config = dict(
    d_model=576,
    positions='rope',
    bias='none',
    parallel_block=False,
    init_std_qkv=0.0547,
    init_std_up=0.0547,
    lr=0.000807,
    warmup_steps=245,
    decay_fraction=0.857,
    seq_len=1024,
)
MLP neurons of a small language model. Each row is named by its layer, matrix (gate and up: input weights) and neuron, and shows model dimensions 384-575. Each number is 128 + 32 x the weight over its row's rms, rounded and kept within 0 to 255. Numbers have three digits each. A neuron's up and down rows have the sign that makes its largest values positive.
A block is one neuron, or neurons of one layer that tend to fire together. Before each block is what it responds to, as a language model described it from the Wikipedia text at the highest values.

Line breaks after infobox section headings before a dash-led list item (Champions Singles, Results, MLB debut), and the en dash between birth and death dates.
L3.gate14:111142105136117157136073123168120143136154110176086116148158099134069150135173082122087169134146122163170132160151120143174124155114099107089132146126139122075127204118144133170087114108076153154190091104150148145083113125151097052120143141090106092136092119158157159089096142134063133146163138159118146109120100102204113117104140090165162117177169123063148116162150110125138093140227150154090087159085165130131098149127079177108148093151130080128112185171119133156117115173067135085137076139104134082146086090119122105162096098121131122123155077101093138144120121111134114161
L3.up14:179134108183151119139084126169040147105098144119129173105105108162163163122114129127055110091121115080095158132082143089113140136163123141103147141160117189116182146105136093121103131100167076134176184160122132142158106106068128145088084121126120185139107153111138068147136114150100095109117085105128109159118124139122152161128096147127162159111095072128133171112185119109176137163093165164139193159085159078121182153134134139103094093150085154113172192107141145105146110114193088151138087147114111155116139149111131142152149155069180119131119164111096046102101123091139134117
L3.gate79:160069105146124155096115113103130130102110127123135052123143096095073110095132110124163162141109143140105185186177107096126112094139103133158127127113112143032119085117109145102083200183097155092142108139153132142156139109167100159139112083158069121096120084144126157131126116123163243156121129139064135165109088125151135200062136120139077128127144110134123132171089187154118106083113175065170162173095157120099096170064152167133167115180151173102161122104134060087119175129152107170138144115131164090102188178089113146110107059106142115130150116142115162147138116171187124103
L3.up79:139130066144097096149117125102186145107170169141107107162107047122100165105097134179119144142085153136143191123193116145151116179123144070107140063147056138116134091128134116166102128195133115154111109123186163155134136153134132179156164084151067089103110146142132098147089152168104131128149167153082129154128103124067110123070137147102157093147126107169115142094101118157179171099083095110099112102163086104138096098129094146138122099134217127187184089125164093125134129113111060151147133121181103130060156169132076109122126092080145106098138108080074091110129144058093091104
L3.gate90:146104182158094126139058109130132167084088142104081107163107144140104142051063144153085182146155130159146088137131133103129157103108086150131114150103161128133155093107121134091179131087099161109085119052070095072151130114132076100116139134117107120095124148108111143111132103189191116077176152114181056095126074107099087129102130117128082136133136091120094063158132197189143131142157165131157146163119136170101141178181119138091083156116084174140089116141097113143118097150101152134143102128174120084168129110118135122099135112124084122071123094182072126112093149137147106146
L3.up90:166108102108113166092140190104098164115131112176154170182097125147139124143182125127093080119117150148128158087148092135111181143132119113163127076155119054168148126168104118119119078189113122083145110124147138199118130120120152093154103086126120078136104147141103141072122073086158193116146119062122175110141067175149152097106174112146160126109153102104112133109150147089086189136149147139168161126149074089122089097075129138175173169137096085095198197085093089155116157116196082086117129112101113115105085108118151117174090125125148165142101095110138088179181156126160179091
L3.gate682:151130133162080140211086107111179108069115130134101139127107091119082111141096105150188196076117156134104115071129166094105097154126074136098112074132140117138170104130100149117163169167064187116094140126105125084161087189097132079094094114090067129092102180102173114149156154189115067107213120108152084088055126111180076137120129151178154137130116119133176134115151125079097135183172158060142117112166091115110189138110175167093088184088128150147160143107092100064105161121109139103156150184105124179103148148104138113151130123054078132156087168091115136126203091157162127111
L3.up682:162107199128088100164093099187140120124160183160085106187166038130095137143107145188189159086129143190154108128162170190154144111114127092125144113142151128151154091168070138127137110166074180126081115134131143157137118106128114145109112158131105064061111194126177160163105108170089136141146102143111107120088133143109108195105166173169153123126152144148097138113175114090153146087138164073108115133091125112129124119115086121114134171158142159204105165141117164092087148107106130164108159133114058144168150106060135112115120101083094113132084087099115069124132091148129073134
L3.gate836:155082132068174132146103122177118159162107084072111102115105143190090096132151130217129169173137181081086096142126114158156118097170147122161141182058100119111144175150166204133150107106050076135115166150114128085072135078075139149125173127102093044066115138109107094094134088133119113124081123091102158097106178174166156130121143098129101119101115108063122157199076158152138077126116133132126197173205137154091103065084168127119117140144090158121207154159092065092095129098153106159087144082128108096116110108141163076122147086103176126114142169153171145112106112117179165153
L3.up836:107099150145096127128148084209082179140145080152128172183134108105167129089180093204108175147063164135134118084185154188164143156174119104121117142071144143085133116140136174170144138120117109120122104149157155131094071112114155108158178119098109120112123182111127167157075163138116116134143181103097159121108178111109174131087113180058173130161091125152133152149111146124093096164155104096132074152095101100111111083202140138097113175082130099145115141155098157061062144153166070130079097168115180144116175084124115106089139095114128124108079102114113136128150145138173125141
L3.gate1243:128079128111173125118064101070130133065102086146098042093056149116110103083112127186130175133148099077183110091180110141073120099102083106118073143163154144121144192118105175112181145150138065109109121116165181150131135148112157112103164183173155091143112152113092087111126093147163128094171102109148166051096111141115120085061172149107169157131112122143134110191128070148097147124128173142168103116111095129143157186124097122133108134123062101203186091160145132129136188114157110097084076120176137179159071056107163079206109154123121103149138108069136126100100118121112129165
L3.up1243:138135080094149082147035194116102160184084135132127117096154132158124133131118091144147105123114241096138108120126105121174186153093153142106147137106113152150117156157107155159135098113085183157105114110147118129129178077083095127100149099096064156105168139154122104140139160058105180125126085097136095127056164112111189122121165125120134107082126128074075162104109091086166164110113145167139165137157188149072101100151144129080113150147059093106111163135111040103116177092146121105106123115153118100135157148160118086166115117112181109171117167154101081140191090086174115118
L3.gate1418:112141201151057106156143105133141154092133165138130099180081142107122145183146098159165112135119156181058105171130124120162122142115153132141107145186173132088182103131134141129176090174123078144107109155102102163070108114147093155137174117102141078136092153161098075154113162169123128145216158129109146171209095124115088142128124182130142212108094093159166060105120132159110193127144106091176139172092110147114075132086155158142079145132130127101115092155127109155132166153158109091159129181147099163091106127140105116136125111107141112124094089078089116139130126112131083152
L3.up1418:175105151104048141136158083111153098085089103147088157114068128182162167137117149113152134155147191132085109140156153135110118102182112159137118163150157058085145135132118104169114098115151143183117133148099135123068104061138127100195118123127180066095119110098140067187151119159107187197167146139110107167116062105160157095132126134178112129148151177154110061104097150132094181145103134104128108205136147167128131133097153076157079120137141143117081174180124059134165165134097119091128108135157151168138119142144045128123152079078186082119091148105088087156146167116170100136
L3.gate1915:114042109146097173160155081104116109099134199096112107141176150101149091090185087077108108157168128108131183178127150140100108130120127150091103099140121151093205121149070185163083177183161180139168166149115125133067115066159128100172134132134171131102154099124130141120143156145140145096117131095133132157145102180157132076120182104092104144136196205159126164184039126106160106113164143126133123153113092164092175073157115167102158136159116162133101120096150171159155132113098137117165067086104132172132142119091164157116130092134081124184203092110112150113172078094153157138
L3.up1915:093179190076143176157093144053070142143100168109111135184184131088132093168070151134115134148083126151178131151176120100124190123154111134169107159159101124115087127090134138088084139154134157124129156140169144091138133102167134144124121171133153197079157120139117150067147104209084135091121109171114104139113140108073168100127185100124200171071150192184162124175102120152060083107136140196117159083187208102107086156148095110174088161193167106172117168127095131084110138151097148169195111140124152136147115117097132132104142095116091124131172115087133143174132148144092149106

Tokens that close a paragraph, such as a final period, quote or table pipe plus blank line, usually before a new section heading or paragraph in articles.
L2.gate294:152184179098120151179130144097119136120156123180134093091181119080080116125106074126128105218154153182115168141109129188137129152067121138164102133180123152167162100117101130105114121143125103193157106160167126120193052146119136091171076075084171169144103122098179167077183153140107077072128175163108113165126158129146121128103105127059095112129111202141165201070119124118148123181207102175102120126104137166086158127123126140098132149106180102154117061114095125150146152127124098145079130077120119078128132080087113167170123156084172111074089132136166117115160135134143172089
L2.up294:120128168085146124132105147100087095109109154178159092063124131089061146158096091143074083121111104166172177092062131150155101166134130146098125136156084121134150089131154144143130169174119130094094143142139135096128142174145141123107058166166111140124130084093097181096161154140123145156137085121124102084070093132127120136070084141102090096122147128125108175128121154155136132106151142086100114146122153166182163105073138109084099173099120081147116097083153134149126154151145154060102131102114060129103163150140139105131082142152093170104136178162165200105126153127133090139
L2.gate346:181131101125148139178153141130147173165177134102117104133127071108112178179101184136171071147110084135123092142098108117139131141127161147140145117110139100188152117149146075190126186158098103205121125104110113137143132125111134130141106136128082092094145163059077095104135161115117103113163106139105075185064120119151104140153057098065135073099139111091091200115219117117126168104122103149094143118139158099108099131135130155185115068145120142179126128165142091105134175139119081181167114115148059069189188095138099148092096142115148127081108156074096173077078123169161127110
L2.up346:126108137122097140126107149082136140099124173169113118156085192155126142162111094076131103073137097186146123129084156135099110149095107150184140094051148084190164178155167121126116089191126160126100150057092206150135076169080137069155153151127184101112170108084098141076171103086131139105151061139185093137127104083154113148158090136098157126111130141130139141134139114143090141119139113117082125091104092107127094107172087189156077098136124114129147124132125106103117143150165107177118099156128087164093178110104128152097123113190151168100141165178104080106119136133083169145
L2.gate524:101183117166120157084146084132183083129140115104140065107083111111174189127121127123040105166196172139117107145162179173120127100153124137143174204134102172112122074163167095127137129092150123119141117180183162165162105145119069131149181121115080152094101107083137187136157128139152075174104098149134112066147148171082161140107156111117138141105118157099159118093156080178093144134206159192211126085149097131113171101097164114113082150091171121170080131098157089175112118105166091138092169137142118180119154201119137138157121102111106099100070170088123172160109165145121080140
L2.up524:117150097154112104068067131118112131161138121106121125152128107153135153133096081113174158141181127124110152132135069103161133097169107096115107111152153093190105072077115073101126096169128107081099094093171144157113103110113135120108139101151119107129140174089145102156125175131096119191081097117161139135107087097132097145135107152148152092091107130106092146146123171138113163141181167189084148081124147129133145140071087099168202148157178119124126107167109115122168078160162088145104124118134128155174096101157146162119142167088151147127134142096084143068155104153151157085
L2.gate875:188170132164080111156056115141155092188119167138121159125108111140155073122110158162121103141109116125159087155139114182158117139131119111148152119176094153163119111127110056104092121113126168146116199065164149126186131121147151160116133170093091181128146130070083181114154169102185088132102136121148085179107117194122142153086088074126157162064117141121099176171146173080150158135147181125141118134104134074131160128106098082130083181123133106143145102172147103144151138140135105146159156134182122186120099169150170147078130128110134193150186139163127106097114188082161153128
L2.up875:084082095178117186048124138159180149122161129110140105114129137132053088155168126159146150109149154115132143068123163093108117137100102150068113090131119103092121170086165114095083121077066078116167068087135165150137136100077131081120115112143143118112088151122158153101166161110138093141141140091099174090109181068116095180135139165119108110137122085109141123100130166104119158114124092132140152112075124137097097115095134089165171095121168096187110072104167100159115171115181146069087167141082078063151161113079117099188101199145115112152086145112073123083135078179096131144
L2.gate945:149114084144184120148087124072145109136168104194122113126114162144159141134073098127109091169131096154127188183089122109137174120144121216133151172127133141161145185119073055136104123146112119108093140120090141118129122177155146131130132157073086129124131148097096112097157095049165100114113078181114086117092220144126177164172111085119116103131167094129146186136107120164171106089144128185089135119102060147179167091108106214167195071153142139121174128174148083152120193135107091184130092212109107133088136122142115166046140187110151103110152168133193151078119130114152142131
L2.up945:132180133126135100190109073066125141137157108095098114143134134102132130117117128113086159085158151147055120119108098149094097178098142146160142140123133108087130132151124143168158051151125129118085106130139143148182116147123174093136147066140122168191109170165164086129138110069128093074119124136152129134112106166119180181122142153075149133189142132173121122084120099121137130106120122162119120107128073143152125144162048180093164169157139144162177066130100149178141155116140175157192139108072123152118170148137107127124147163071113106087108149074154191091086154117185196134
L2.gate955:117112120137071180056093081072108096153145181116122188167140134109167110167133156103127147092168133106179136101106145104167059170120157133097191104111150136137101097119094115149077094175164152154134110137182164114131092082111115095162142044189134134150143088141147105140191121073155059094105143157123099109122156159140078158112159159112100144106135067125110138150053117121124135090105109167136109119121163091132100093088102130143200081137115060102104086178084114121160153105122112113158138143157121132082134138155091144125158125094139154173078109115195131097130148083159114116
L2.up955:110083170147137075171066090102132071097106171159102115126093111160128140082113117127093124167143074180149151156153112124175146108174128191107136116147122183091170116137079117121189144072135127137129087150157133126146129065113196102125125122153095048102112093132125102142121173120175131063137156127139146065029088153097107122066123175104158199101119113076082136161149105100097139132156185179109098147131164136102132071107088121125117130061093115161147152111076129144074139130101166148126134188096142177125159059151090089188143131124107157158088129181139158114141092071149103180
L2.gate1985:151165147094161076127107092136125141140077120148123093139150144103115136131100052126114180101147173130118148091142152179122173153102172094095124165186103131131118127183126155118080135140112133153116061089133062147108114166091151154174124122154178187128128091142137142143116168144144130114145176128096084151102118102179073098112100121129064148118122123105115157134143166117064129064126125175101144121181154150143138135125091125085121150122140049159165119094093120131171131153117092146130100109192081181108156096076079142171135186100187103142156141132168134127105105115116148110
L2.up1985:154170124136120100125091132132112109154084094122160165106109070202155128129141066130086166169196182091128175128122137132151140147125135099158137164070119074146099103149181095091126087037180136126115110169139137065120090112110096158139120124136080164155146134067123163080173131154115165206088152148086156138178148143112105126120119119175154129147172197109158120130167071127127116142199098154069095151150139173115149130082121065157090162156085079121108148161090123149165059151141112170105132168150069118179139127207115133132096140147103146178132132103157179099157160112128123120
L2.gate2053:101154116177150104122107114088133088128138165077115139095143111091137075152126147088104170167138103191091120176161129080088116104108169118165157164182141144116132076130106086122102089150149072176085140125219114150092155060165162059103138105155117111125188142121115142147139183190105128130102164120142118116144088100199147153161112141081082135163132118060149084165100159146122105157175183110092092142130153145123159051133118165155155120081131149135139152097118099157133117110153144085138134100141173109102167144137162140139153122158172066115134145145099116084134159116170175074
L2.up2053:143156134100151091140087097145146104100117085152159099118130116137109105117138131109085131079168099130113162091127153162121107144099178148119120118130142161098075137149124095132089115119138131155075164116128157168105158172147135113162163093164168120167095161151117093144144169124092146096066133108101126112115100131144063157192098145101136143115149139083112122156142110183097050172114099172130051119078163151107120096162118171150107131154114122105148046172129130086197136075127070184109090114075154110119150096125165147148069138162158154094148175093139126108111138144104143114